From a checkpoint of a small transformer trained on Wikipedia.
Size: width 448, MLP 1216 SwiGLU, 32.3M parameters.
MLP neurons of a small language model. Each row is named by its layer, matrix (gate and up: input weights) and neuron, and shows model dimensions 384-447. Each number is 128 + 24 x the weight over its row's rms, rounded and kept within 0 to 255. A neuron's up and down rows have the sign that makes its largest values positive.
After each neuron's rows, "fires on" lists the tokens most often at its 100 highest values on Wikipedia text that the model never trained on.

L6.gate368 [152 104 135 126 135  49 140  93 104 154 104  84 138 113 140 137 143 137 130 107  93 134 114 150  95 142 108 137 152 122 125 144 124 133 148 102  97 129 138 139 172  97 140 119 156 124 126  99 134 132 117  97 165 141 161 160 144 123 120 101 135 121 118  74]
L6.up368 [140 148 108 135  82  91 115 104 126 151 145 165 128 160 125 140 146 149  86 128 154 156 151  84 122 129  69 123 157 132 124  99  94 160 154  97  88 124 120 115 107 157 125 111 137 149 135 119 111 118 137 113 114 124  81 140 177 157 132 138 122 119 123 144]
fires on: "ell", " of", "ag", "C", "o", "ol"

L4.gate86 [156  49 150 132 132 127 136  93 129 141 146 119 100 155 127 132 158 145 132  95 100 142 106 104 111 145 110 132 126 104 116 124  93 162 136 117 114  73 144 131 116 159 116  78 144  96 127 115 180 129 142 105 115 116 156 164 145  97 111 122 144 129 140 159]
L4.up86 [177 127 132 102 137 100 127 119 103 132  80 125 107 123  96 137 108 108 111  84 100 131 133 121 100 123 106 153 127 142 120 117 150 105 146 125 143 131 119 128 149  85 100 107 133 137 142 110 141 125 163 132 139 115 178 151  64 112 176 113 103 159 141 150]
fires on: "ell", "ing", "ended", "ed", "it", "omm"

L12.gate604 [115 134 188 178 131 130 132 149 131 130  85 146  59 161 144 122 119 135 143  60 149 151  92 139 124 113 160 122 133 123 142 110 104 125  72 100 107 132 142 142  96  81 133 149 175 144 137 112 165 163 136 110 153 117 129 114 101 113 107 155 107  88 146 105]
L12.up604 [166 177 132 113 100 158 123  95  88 130 161 103 148 152 142  88 124 146 139 131 114 149 102 145 160 116 170 129 155 155 137 133 147 129 142 147 109 176 132 126  90 107 112 159  83 139 111 136 148 141 100 116 181 159 115 117 142 131 107 153 127 134 139 117]
fires on: " K", " Wh", "h", " wh"

L12.gate365 [160 180  95 195 161 189 123 123 115  68 126 119 104 146 166 149 152 130 130 121  96 119 134 169 106 128 129 138 155 137 144 144 169 133 130 114 107 113 109 153 132 123 114  91 148 151 146 143 153 181 120 114 116 120 101 166 101 107 148 164  88 161 141 155]
L12.up365 [114 153 134 130 130 134 101 105  90 145 121 125 124 143 141 128 121  86 147 137 121  93 109 156 117 143 114 101 126 171 119 132 120 156 104 144 156 166  92 158 144 127 152 116 112 142 142 148 126 134 177 146  79 101 102 131  82 122  98 113  99 119 133 115]
fires on: "\n", " S", "S", "==", "s"

L4.gate751 [135 179 118 166  99 132 143 109 141 132 127 128 161 123 137 133 102 110 124 127 132 121 110 133  97 151 153 104 123 105 109 109 114 159 138 126  90 109 145  97 107 125 102 119 123  97 113 131 150 151 117 148  78 156 104 104  92 134 102 131 104 106 162 112]
L4.up751 [ 99 129 158 160  89  75  98 125 108 159 167 159 129 116 130 143  86 121 134 136 128 143 119 175 106 163 129 152 132 133  97 128 100 159 118 146  88 139 134 119 154 134 177 105 161 142 150 122 127 110 107 108 100 137 118 125 138 134 123 115  81  81 130 114]
fires on: "ing", "th", "y", "le", "on", " to"

L3.gate1002 [147  95 149 115 150 115 122  96 108 140 128 133 108 123 141 156 128 115 131 139 134 116 135  96 143  92 112  96 122 112 112 112 117 120  94 114 130 135 141 131  89 126 116  83 109 113 143 111 105 143 115 147 105 165 153 134  81  85 147 139 136 133 155 134]
L3.up1002 [149 139 128 130 120 166 166 155 142 169 162 116 108 122  98 137 152 128 138 195 102 127 152 104  84 117  88 121  90  75  84 129 114 128 117 134 125 133 114 153 170 130 135 115 133  98 111 126 127 118 140 168 106 136 153 103 116 152 145 107 130  89 128 137]
fires on: "ed", "p", "he", " squ", "ated", "emb"

L12.gate1165 [166 158 123 167 183 124 125 134 117 167 134 145 136 124 159  65 146 136 137  81 164 154 143 163  95 159 136 190 107 135 152 118 155 126 143 163 117 127 111 122 154 184 162  89 157 127 101 118 132 148 150 121 150  93 105 119 116 139 115 114 142 116 128 155]
L12.up1165 [116 118 174 125 135  99 109 141 133 113 101 101  62 164 145 117 134 147  90 126  93 165  91 100 140 101 169 141 154 158  92 111 121 127 125 141 114 148 124 127 128 116 116 135 142 144 155 131 130  88 131 124 108 123 139 118 126 120 102  95 118 121 126 108]
fires on: " K", " th", " S", " k", " Th"

L8.gate365 [134 144 147 168 141 129 126 167  82 140 103 159 121 183 167 130 172 137 141 128 139 161 179 126 113 123 170 154 138 135 138 130 143 121 130 129 110 128 122 156 141 125 139  99 127 150 142 122 182 142 134 148 185 101  99 129 107 117 129 102 149  91 163 124]
L8.up365 [135 144 131 161  95 105 127 140 126 125 117  91 109 153 150  99 141 141  84 152 101 115  86  96 163 147 134 117 125 126  93 133 104 130 121 106 108 140 159 130  85 131 148 148  88 162 146 162 146 121 122 104 134 101 156 127 132 166 148 165 125 109 157 127]
fires on: "h", "om", "p", " Wh", "a"

L3.gate103 [122 137 170  87 111 106 140 120 110 145 120 138 140 130 148 152 125 138 125 162 115 113 129 126 150  95 122 129 131 186 139 137 144 110 124 139 105 111 104 129 152 127 107 140 142 131  96  88 109 131 118 115 116 109 116 148 116 181 130 115 140 134 159 180]
L3.up103 [134  68  95 120 180 106 103 107 179 165 157 108 150 138  81 122  96 108 135 111 106  95 157 134  98 146 114  75 135 157 114 145 117 124  85 151 114 143 137 145 117 151 134 120 161 121 148 135 104 118 146 142 103 112 132 136 133  76 175 105 129 108 143 129]
fires on: " it", "it", "un", "al"

L12.gate922 [127 172 162 148 135 151 111 122 107 123 114 128  95 112 159 159 122 134 113  99 139 167 142 143 142 102 166 175 182 168 113 105 107 130 149 150  75 123 158 136 134 143 125  98 171 137 151 135 113 142 134 142 163 165 179 107 137 145 126 169 104 141 125  95]
L12.up922 [131 117 134 140 131 100 141 107 110 121 130 120 103 136  77 108 117 143 104 158 158 107  93 144  87 130 134  98 132 105 120 161  84 171 130 133 123 114 166 169 139  78 151 129 160 115 119 151 126 124 132 105 116  88 125 145 137 100 114 169 119 112 136 145]
fires on: " |", " exp", " Pol", "|", "@", " of"

L4.gate749 [123 105 147 134 127 118 126 143 130 120 128 119 151 118 148 117 125 130 101 113 145 132 140 140 128 143 181 106 129 184 120 150 138 108 126 129 123 127 162 151 139 118 142 118  89 118 140 161 160 164 109 159 133 122 124 132 147 118 118 149 124 163 121 129]
L4.up749 [104 107 129 119 172 115 137 113 188 140 141 129 136 114 168 141 128 117  88  84 163 159 128 152 128 125 144  81 129 162  77 102 138  89 133 128 136 123 124 149 150 123 128 126 129 128 169 172 121 123 104 156 150 110 115  96 158 139  95 132 120 188 106 115]
fires on: " Z", " Mark", " Peter", " Frank", " Jan", " Town"

L3.gate1103 [147 129 144 156  88 108 133 114 103 142 134 136 152 130 142 103  75 187 111 154 108 123 107 116 132 145 157 137 149  99 130 128 141 132 108  89  95 136 153 146  95 100 129 153 110 106 105 109 147 167 109 100 145 144 152 109 133  95 117 159 152 167 144 122]
L3.up1103 [136 127 120 162  80  87 119 105 115 141 130 105 148 123 153 104  84 190  95 111 138 141 110 141 118 128 169 157 172 138 130 156 131 107  99 102 110 135 160 109 101 129 108 136 116 118 108  91 147 140 109  91 160 156 123  97 123 125 133 113 126 149 134 114]
fires on: "\n"

L4.gate31 [147  47 102 130 116  83 149  99  89 135  81 150 173 118 103 150  70 141 173  93 129 110 117 147 103 110 129  83 179 136 101 137 121 141 129 120 113 133 121 145 114 175 156 123 122 131 124 105 146 129 141 109 102 143 142 141 161 131 113 113 100 137 127 115]
L4.up31 [123 155 134 122 131  82 124 121 149 114  74 140 144 119 144 114 123 131 126 105  70 151 137  73 127 144 125 139 218 164 121 125 143 154 140 150 151 167 169 114 140 156 135 104 135 154 117 116 156 116 138 107 146  76 108 142 136 114 106 123 130 136 126 131]
fires on: "ell", "ard", "res", "o", "cl", "val"

L3.gate190 [ 94 141 155 185 112 136 130 126 110 154 140 125 148 121  75 124  74 134 170 153 140 138  82 144 144 113 151 127 150  87 125 127 145 128 174 117 132 121 131 156 116 128 143 145 119 109 125 142 103 135 108 115 116 139 121 118 110 142 157  82  75 116 150 109]
L3.up190 [117 132 140 137 100 109 140 124 163  85 141 147 131 120 109 158 100 115 174 156 174 173  94 165 124 198  96 131 140 120 148  95  93 104 103  96  72 126 117 116 101 178 122 131 148 145  84 116 123 129 157 139 109 127  82 142 125 144 151 122 112 113 115 121]
fires on: "th", "b", "ind", "y", "emb", "im"

L4.gate57 [161 145 138 148 123 128 148 115 139  99 113 165 115 114 133 118 109 180  81 119 116 148  87 129 118 147 159 131 150 119 150  76 115 130  94  96 132 132 141 132 130  95 134 118 136 118 118 103 125 171 113 102 142 136 152 120 136 120 104 146 175 162 134 141]
L4.up57 [146 163 147 133 131 111 152 105 150  71 135 159 119 105 123 140  87 169  94 117 147 175 103 116 133 132 123 126 170 132 146  92 115 126  86  88 134 149 145 126 112  83 120 103 128 130 133 114 121 135 110  73 153 169 149 100 120 123  99 105 148 151 133  99]
fires on: "\n"

L8.gate230 [129 103 126 125 131 121  91 131 125 143 127 172 156 101 134 136 169 139 139  64 136 172 124 207 103 164 143 165 159 129 142 145 116 126 113 152 153 132 107  97 116 147  94 127 101 130 156 105 100 170 122 142 154 127 147 149 112  91 151 124 147  65 144 100]
L8.up230 [155 143 158  89 131 168 145 129 118 140 118 132 150 110 108  64 138 161 170 131  83  98  78 153 112 107 142 110 110 141 121 147 106 104 147 121 142 114 153 173 118  97 102 129 141 144  75 152 136 145 118  87  93 141 145 133 137 156 145 113 121  90 133 116]
fires on: "ing", "iving", " being"

L3.gate821 [121 158 145 133 128 121 128 130 144 138 181 116 177 158 149 167 119 117 175 151 122 132 137  97  87 106 111 119 111 123 113 163 106 144 147 106 150 106 129 107 114 110 108 107 123  92 156 107 104 153 116 135 106 135 116 121 137 124 120 127 145 125 142 117]
L3.up821 [131 117 113 133 170 124 140  93 123 103 157 110 132 131 107  86 172 138 130 151 106 107 173 117 103 105  92 129 106 103 127 133  69 122 143 119 147 130 111 132 104 151 131 106 135 145 123 140 118 100 130 147 114 144 133 182 165 116 117 124 147 127 127 114]
fires on: "ated", "in", "ed", "he", "ing", "f"

L4.gate56 [167 148 137 134  71  91 104 105  78  84 110 169 136 132 107 144 120 118 136 129 101 137  96 157 119 134 124 171 140 132 156 117  82 121 126 101 109 131 110 136 119 129  86  94  88 113 121 141 146 133 169 126 161 134 133 123 125 108 166 112 120 115 161 113]
L4.up56 [120 119  92  95 127 104  93 142 110 203 142 167 108 119 126 133 135 173 124  78  84 119 107 125 139 139 113 123 148 144 125 133  96 159 147 145 141 112  87 168 110 131 123 107 161 141  89 164 142 136 170 142 101 138 167 175 101 164 145 145 117 127 120 116]
fires on: " of", " to", " for", "es", " with", "ing"

L8.gate1102 [133 139 119 137  70 137 122 130 129  94 114 162 138 162 156 120 137 150 126 120 147  97 151 144 116 123 196 130 135 120 154 111 129 115 168  87 104 131 148 212 132 108 132 104 143 118 154 125 117 129 137 126 128 178 161 160 144 100 126 137 106 102 146 119]
L8.up1102 [135 102 158 104 107 122 137 121 161 141 130 155 125 127 113 130 113 140  85 112 110 111 145 158 141 125 137 104 106 123 156 148 153 128 118  65 133 132 122 127 138 135 195 104 131  72 136 138 121 128 147 114 128 140 168 122 109  97 118 104 132 131  96 150]
fires on: "at", "y", "ig", "ad", " Mad"

L3.gate209 [152  56  96  97 106 113 110 141  89  40  97 103 177 137 100 122 112 154 151 112 101 145 117 127 132 125 111 131 124 108 139 146 176 121 121 141 149 174 120 110 172  78 120 140 157 128 127 136 129 143 150  98 128 130 113 119 149 153 129 155 135 141 141  81]
L3.up209 [147  96 115 118 134 156 149 152 106 108 132  89 102 123 112 143  83 145 163 125 138 144 145 118 132 154 124 104 115  73 160 151 176 157 111 132 121 140 119 102 141  92 124 183 108  88 144 120 119 132 121 148 141 138 179  96 143 121  92 129  97 110 140 111]
fires on: " sur", "us", " appro", "ur", " dif", " tem"

L6.gate921 [176 119 117 120  85 122 138 124  95 135 116 131 178 167 121 141 108 156 142 124 105 119 185 118  86 139 122 153 128 152 134 112 111 136 157 118 142 107 148 156 126 118 141  92 141 151 141 182 116 149 115 131 155 124 150 138 184 111 124 102 179 140 152 120]
L6.up921 [141 112 125 145 109 147 124 111 149 133 101 150  80 115 120  86 116  80 168 146 151 138 191 132 120 162 142 144 123 145 117 120 126 119 101  91 123 134 136 142 190 198 150 103 173  94 166 101 105 116 155 124 117  84 151 132  98 106 146 114 143 160 125 127]
fires on: "ad", "al", "y", ",", "k", "ou"